python train.py --n_layer=15 --head_dim=32 --qk_norm=false --init_std_up=0.0436 --init_std_down=0.00282 --beta2=0.99 --lr_head=0.00575 --grad_clip=1.0 --schedule="wsd" --steps=11814
MLP neurons of a small language model. Each row is named by its layer, matrix (up: input weights) and neuron, and shows model dimensions 0-191. Each number is 128 + 24 x the weight over its row's rms, rounded and kept within 0 to 255. Numbers have three digits each.
After each neuron's rows, "fires after" lists the tokens most often just before its 100 highest values on Wikipedia text that the model never trained on. A number after a token or word is its count.

L12.up984:156107128116112095085126112145125116081134141148092092113108131125112134156122140160138121153136132124089149105143122115136105154149136108132144162128086157156097182127121121143170164153112150094058140105105158127193142145107128116106108128108140133133121136209127136112157083135114144156109084110162117121144131112120106097137103141154127115142145162116122153165128130125119112142150163150114126049161134169133095140137112133157126121139122130121128163127129142166154140147137160116162177109126114171165103127124149114109133144070145152116151106183130136151139105158124123126
fires after: "'" 81

L12.up119:127156125040070133102120129128112133127073140149118125160146147117122123116162092139147120132106140199107085149080147133141174109130138100139124098131130129139154086161162122123159103131124103147134159123118171170136147114134162130138099115131125136122151123115117111125126109118206093110183126127119134155122113117226141124151097101130141106113101124121152095128090144107139114110119097128122125108141150085133134163104140112145110106135105121137128125102161151143120153096110126124125115090156130150134102108135154123157108145140126122117117089121123084177131111115120126154
fires after: " |" 91, "|" 7

L9.up134:137182110114161113146132148118076095142117122122138145115122123110094113101115113160124155122129098134101140129089132109113097112113127173123138085114173132110119135131109084134102150169151103153139105180081100114135090169124120120176130138136136148121144125111111120147136135073116146120075141133078154105139086098109155148102125121174146110120120137122069110119117114139112130135148111085156081148155106162137160144164118138138164108154128099116125122164153113135155110156175148078179130119128135133151126152143097129134131126137164128088149122105117094105163148154115165097
fires after: " |" 53, ";" 7, "|" 5, "och" 5, "-" 4, " Mar" 4

L9.up1265:126122081158133092162188141070113074157086114152139133058120156124126114170125137104157159110149113159112125111141132144134137134097149111115164149131177138107137159125073125114124155184119124085128131131113146114091128140140133107146125134094132153128136137095152116163173118104054099122109112140093105101105111085109118106130118189133163127105113187114108130162130142122147126133093142100145141144141119135129115167130131145132129128111092105096153140150148131117137116151087094114121135134137142131121105126093104110133125060120121128129127136149161118116129144121143157108
fires after: " |" 84, "|" 7

L12.up1486:143129106118077099125152127113124144103114108155118158106139122155134135138154098153116125106121111169138142127168143107150145103171140093097100138167151189112144154123164137122143133101121136142144083106197108117135109098120137136156110123149168130102131110160152124111152140134095113102160120073121152167131171129055103135123114147100116135106167090149139137125108129113131122113118144126133123135172134120149114116137112181109165096094137141164119109167149148116122102111095116131141106129130107106134060153129148120155104100117082115138166155132108189156128135107150141149
fires after: " |" 55, "|" 22

L2.up1470:117110107141109125114120144131091118122114123101109140133156096121149151104090115162162108111159146202166097147146103158137125125126137102111147152120076124106094125129101125140128164122141147117140129094120133161116138135135128123144100127150122145133147132106119085105127123100195121115136148153169132157089151153091177122131148114074171140119137086141103117139155137121093124102123136196119137135169158092101142089106128127155098150142133055143110125104146074095112107119115133143152094122117120132150122123126131123128163155134132089144114073112092163128101125153164138153
fires after: " (" 61, "–" 13, "-" 8, "." 4

L11.up91:115100080115124142125095153111099128126127089168175114123095118122148149106106135154074123164108137166127145139175148133151109127188139108160142143138079097111105118159127096100136102144136149100126119129129119141153151138113153136119113087166134143128117109094139160135137124099143127097146136116106163163127175112127140120181147089088134132124136155123101149176137118132190131142092141175154134136140128165118122139147127062122124164136117103113090136102120125165096140104097082152124103124141160119147128092096098129157100142150122136131122132110115168124121079136122089154
fires after: " |" 29, "," 20, ":" 11, "hat" 4

L12.up556:145138137104070139111138121091124144127086129170116162155154151131092123161148098142099119109112084156129158119131097132148120142172153089106116117134157115143109153126153118138138140089113130130129118152139116119136128110109130154164118124160167117117096128151158126133157123122093103095160127081111157204089124119061139143114102111110110141128175120161139082126081116087082086112101140105103131131170136101144130144147135143099171122105142143132095104163141139137132130127125099157129112105134116100121117137119151114150134124129087139161148135107098152167085162139175161144
fires after: " |" 43, "|" 26, " the" 5

L12.up137:147138132044107100129111149102109118147113135128129172101131128129130102095154146115119131151090137179121122128054105158150149103141134140118146124160112116097111136137108137135186114182121104133123153133148170171145139126130115126108129120175149093123148122144122106110134110128175061085157106149120151141113132133157164117066110122167122097114119116133132079119113114128070116156120121110112130110164117122121147178110135162080131123136152150150126185101149141124119165127118125107093116105159116119144102128124101120149135142124122107157128104132137155114128069135134122138
fires after: " |" 34, " (" 15, " against" 5

L9.up326:138114121101168099139105123107143134125135146107135134153138121142087131130133125136100109123121158135126154114170131052133128112114097161179077122126109129142142124103158177182166156143126117136112174126165096154094112089123173117131134121088128134130161124131120161114088128130121134130126116052132102096126185170155134156117139101086162129130102128147146144133109095074179144147134110167141129141160158117111158153106130126168116143118163140129117145140115094118116124138178092120109148115109136122131122175126130142110113120111146112120115111153122094129122096063109125142
fires after: "–" 35, " stri" 10, "si" 7, "°" 5

L12.up289:146113085103098099132144148110095127149148104127113175139119093178092133110138091102105122133113154118097115138136131147131115113143143123131137109132129121083121124094066161144146082167117120120082137124166137132158119143146133136108116137166164128136177136145123119131128101170098115073208101174141143126127074164115125110061141153122173124092136148129123122152132148139097136120114107148152134138115145123148108090122128160119136165161127135127101137115114143142109172112123109157100135151143104105153107096133172081116135110146141116144096130159114143158132111109178127145
fires after: "-" 28, "|" 14, " of" 12, " |" 8, " the" 6, "," 4

L11.up491:148188132140115129108153103131117094168117128162136126114132121139116133135130109140075111099136110150109105144137088151102117126179141105089157160133077156121145080132108138158162124110113161131094150127166135116119124148089073095084125121147130125125142128131138150127165146112092115144103112086077147124104175123137093072137108149130091097134130127144111135126165102147171125126070100099166150114118179117148123162112131131101128126096139137128089121076113144118114101111136149148140134148135131164153118123107136133090176125133105158176162119121131136099095099137131128143
fires after: " |" 43, "," 23, " =" 7

L9.up88:111146154123088114109120131117147118162093100122123125120094148131136113132107107145166115117141101140135102134162106148082105129118136127089163108109115128097137124197158078124121119127157139097148112142054146138143095120140080110169143128133130117123144119090100097125182138094102131101090106127129139088044124125117128164113164158148112104127134117142134121148102126145074133126115109087140103136126143141114113131081132130111125127155095132095094139163145115171145144101152161159103122141152119122169148158132099067132098102167163148121132135116135100151115141128121149134
fires after: " |" 51, "," 17, ";" 16

L9.up1098:137156148124123136152083134102124144111126152119124131106170110142106130127135106125152113125131154092161106092179170078189106120132144135095146110110111120141121104101143070152105100145130114156141133180139125127124111109125099166149134121200118159129133090103130120130135117164131138091104097126130138127123177151164129155117117108096135142185103113126143138104062132181145142136162138099125091102142184150109152117113125180111128140122163156151114146105158138118126140184153130140099093110146148151147110134128134134131085126128154140128109149139113149117169139081121136122
fires after: "." 43, "–" 6, "°" 5, " |" 5, "2" 4

L9.up832:133159140098136094153136154134129119168142158131151126138168120103140149081135130135174107137118172117140125157097119155101124119135126164160080104102132107146117097143139138141110125133152116060158102150138137126108154125156113125143110125158128103133100121143114142122174101123083104119138133185138088139096119138157130177170134125168117104120103128134109088102109144125080111147108129098129152123130063116123133103126131148096115140134131115119180120145130181118166097108111081112124111136150137177148118145095133130134153048137133128137163131121120147139169141095139093092
fires after: " |" 49, "at" 11

L2.up268:111150081101109127151110130159106109125141114131154124114137112117149107139096175127086149129134188130148139119105092100119140154154127151125100129102092122113120134115109140117114132143148117096113144149126148116146134101090122131104135137134133096136138145112116101099160133185157138112143133131076105131085142133070107126137149098094166103139102123128131133146101130140122112125150117197153083174089117097131133174159122099122127115120106095130130147077132107136099099104167140133110152142158087186123144153103141097108123184173108112121131138153125126093156130129055144137
fires after: " |" 34, " 1" 9, " to" 8, " 0" 4, " the" 4

L9.up51:150129137079157108104151103142131108144115081088143128085124123120133131121149171164113178113131100106098139116111091117104145125142134093141090125117142140097141123149176131139112146105126182115128144172095096134122119127070140106123138155091148119123139145131129139132139161089132140130120143112101168088128071148121111082064142130112145120121124149099102135168142114094103122128147100143149132118136100145121136181127130147162139115105115119141122122166121099145163138137192144097142152120118088145179141146135136112152140094105132116101169150101119111120088107167116175091
fires after: " |" 54, "," 10, ";" 5, " (" 5, " int" 4

L9.up1530:134139120106137121141141157157094105135120133120090131106141120126153117105132121138097110133123152153152146127109134126131107111144145090153077095135132115124109113138170176148132146096150174099116176121126121109118133096144117111126126133115125071128159156175108141097200128097080067146134106169102102135102123147156118147107115097117128130100095116140135059115102119107098114110086107166088149167161097116113112136140130110095152158120141108108091122165113192106160113126166098142105116122145110153131098152116163110111139128145109107101123139103108132152155138095124097115
fires after: " |" 47, "," 7, ";" 5

L12.up975:141153117104096072133153096138120142118093108155117072168141127138146105159113103116116149102138089192134096138196131106170117156175122115111111116194144147132154106138139103121158138110122098112145144118090106101141125081168162154172114132119081140125138113117138128125181132144114132121181103098140134174099213119108106145116088157123148119094130151129141162097114126121195129119131116124113124099122148123120126124135133148105135162112130142150089125120137155133115133167126110134134119113139124096100125148124177115118143120125137116128131132135109144139100128116114125164
fires after: " |" 37, "|" 30, "f" 4

L11.up1504:150129112089120155095112110120128126130133100127114134104191137126161139103113166158133105141159147129097097135115133133126110146143129140172083126150110100137194106175140114152123131149108122099124181130152097105130175124125128139100137091147131125134112142119125129106119142149100152152156104078093149119116123158106179139091156129089184107079132140129124113149109111108128131106123153100153154165163116135140122135091125122129091132144111105069127132138092091128113102095082138126109115126118151150140108149096150114147143110103175152157139133116115125095088138188095176119
fires after: " |" 51, "=" 5, "SA" 4, "," 4

L12.up514:148145139102093125112141090121139130087096117146126117124141123129159109153131113136122138093104109190132130119138128127169137127137126100108080135153148187124120125152169114094161137069153151162165107097140139137127120091131150130132117130130152097120121133117128122124115149138100129123124130092122125181143180099028118137133086113095134140105168119155113177088111126108189127129129142105124117129150102116155116159134123174130191102074134165159117103132144115101139101140121118121153129096130117129113135148131135140114123167114120113128166100116111118149159138176140133155
fires after: " |" 36, "|" 34, "4" 4

L2.up1114:123143120111133168141158147140161130117165188099130136132172178111133069075087157153095155118138125106130127138110092126090130111156152116155145133136141116104139124121121110130088135118162125128110131173125122126155112118113157122165148115079148094139120143138129119111116145194148106141106111115116172160110137083150143112105116101135151121145136182125148127107111156113105120115143107111130145131083124145117109103123124116134143144144171108160124129146163176157169102115123116157133110145152071127130178170134135115138117139165109139144111157088126116077158163127103078119
fires after: " |" 41, ";" 37

L12.up371:155153129070180126130132162107131142142089134141149115110126125082125112127134154150105129124113097118123104123062096137141148148179142071122124119118132130135133156148098137111140110164135146186159099130074133165123116110119138137094141130162150101124110118110119138104147121152142112106210100107138138155144151131139131110078130139167141111101158141166098084095116132138111126115109151143120130096117155123143102114147136188143106145129121154173132169118149164130136091122105109138127102108154119113112104170118163108136147142124115124159135154127115123118096102199104132156
fires after: " |" 86, "|" 12

L12.up260:122118162128106067122107142133133149102114134112095118123126145123108144091118148190107117134125085135114133133129103097118146142099149086113126090130126109129046143088118160121104149127076161127100146107087155100126142128130125088157125115096145130115136109160130118121176098101097104119144097107178096111153159088112129138138068134156150110151089111127114128140133115114127086146132122122155129109145102135099128123093119120133141142132160145115103101128150096107204095121104123104124129126128145134106125125125168142095098128175156126118111083140109170182146101121143107134
fires after: "-" 37, "'" 9, " \"" 6, "s" 4

L2.up448:133154088173118153119118131158150131098100106127121119112133101096147124109097115158167119132164154161107112127134106136132203134155133132137151158106112091093099121141105118121087159142147116103105159144114151145137105144099102129176123130134114131131120132080122060090139127124157082127141128155150139143080159133105160083127101102076168137169118145136128103123131095136163139115110116170160145149136168087135123056117133108147121153119160115145108133107123141162116124148109157134160125133117102130172142127095122163122133158152139119141092139094129122099130152125090124165
fires after: " (" 56, ";" 13, " the" 4

L11.up1244:134135135092108121131120151124140107144120109134113129105150139120154135112129127177123136116118124116093109132151089165133114139176118111074132163150116115112188123108138109130123151149082095108169161139126160105154142111117105105084142117122139121129169127117111145140141137121141159138128122118096167152129113074132077119132155114124192066143137083102083085141145138168143113135086113149124103154155143149163137149117125090111132123159131114091085144079135131096060097091126115168113122132158102111137125127136137100122115162096146158159109157132150129130120092105154133104
fires after: " |" 24, " −" 11, "|" 10, ")" 8, "," 5, " Republican" 4

L9.up1427:156114148127147084164166141110117148145114145127107126106105120133152146140123131093116114097130141174143108121109164138142128128098124123099091091153127149129120138121093146144089119111132114079153098111121147109090122147132125102158125129103125151135109135110157130108191128119102113167139072185112113147137089154141137128122122157150145134113094145144134058111156156119112119130132120119077142141144114075089106139163129146091128198109138107105144119153096106081155125111124103101122092140142147110137085098104132110094124116079107130141075106098131135131187140124147113131
fires after: " |" 36, "ug" 22, "|" 20, " Mir" 5

L12.up1017:140171117117087108123148091118159154116068114147136057136141149103127129171118132147118131088111104183149104141184117099159110165167120146119098124152137128166154140111170121115143140126126145177155092112111151126143136080113138134152107137123076140123135121121136115117141129122172118150162115056151136195133147110097107134140120133110110162090126121139126141075087123105183133122106140130081120112150151106119122125148142148140156119108136152143102117142155144122121102142124114115157111077142126128095153147109179140134111158128115104137139143113104137116097122137114140153
fires after: "|" 76, " |" 22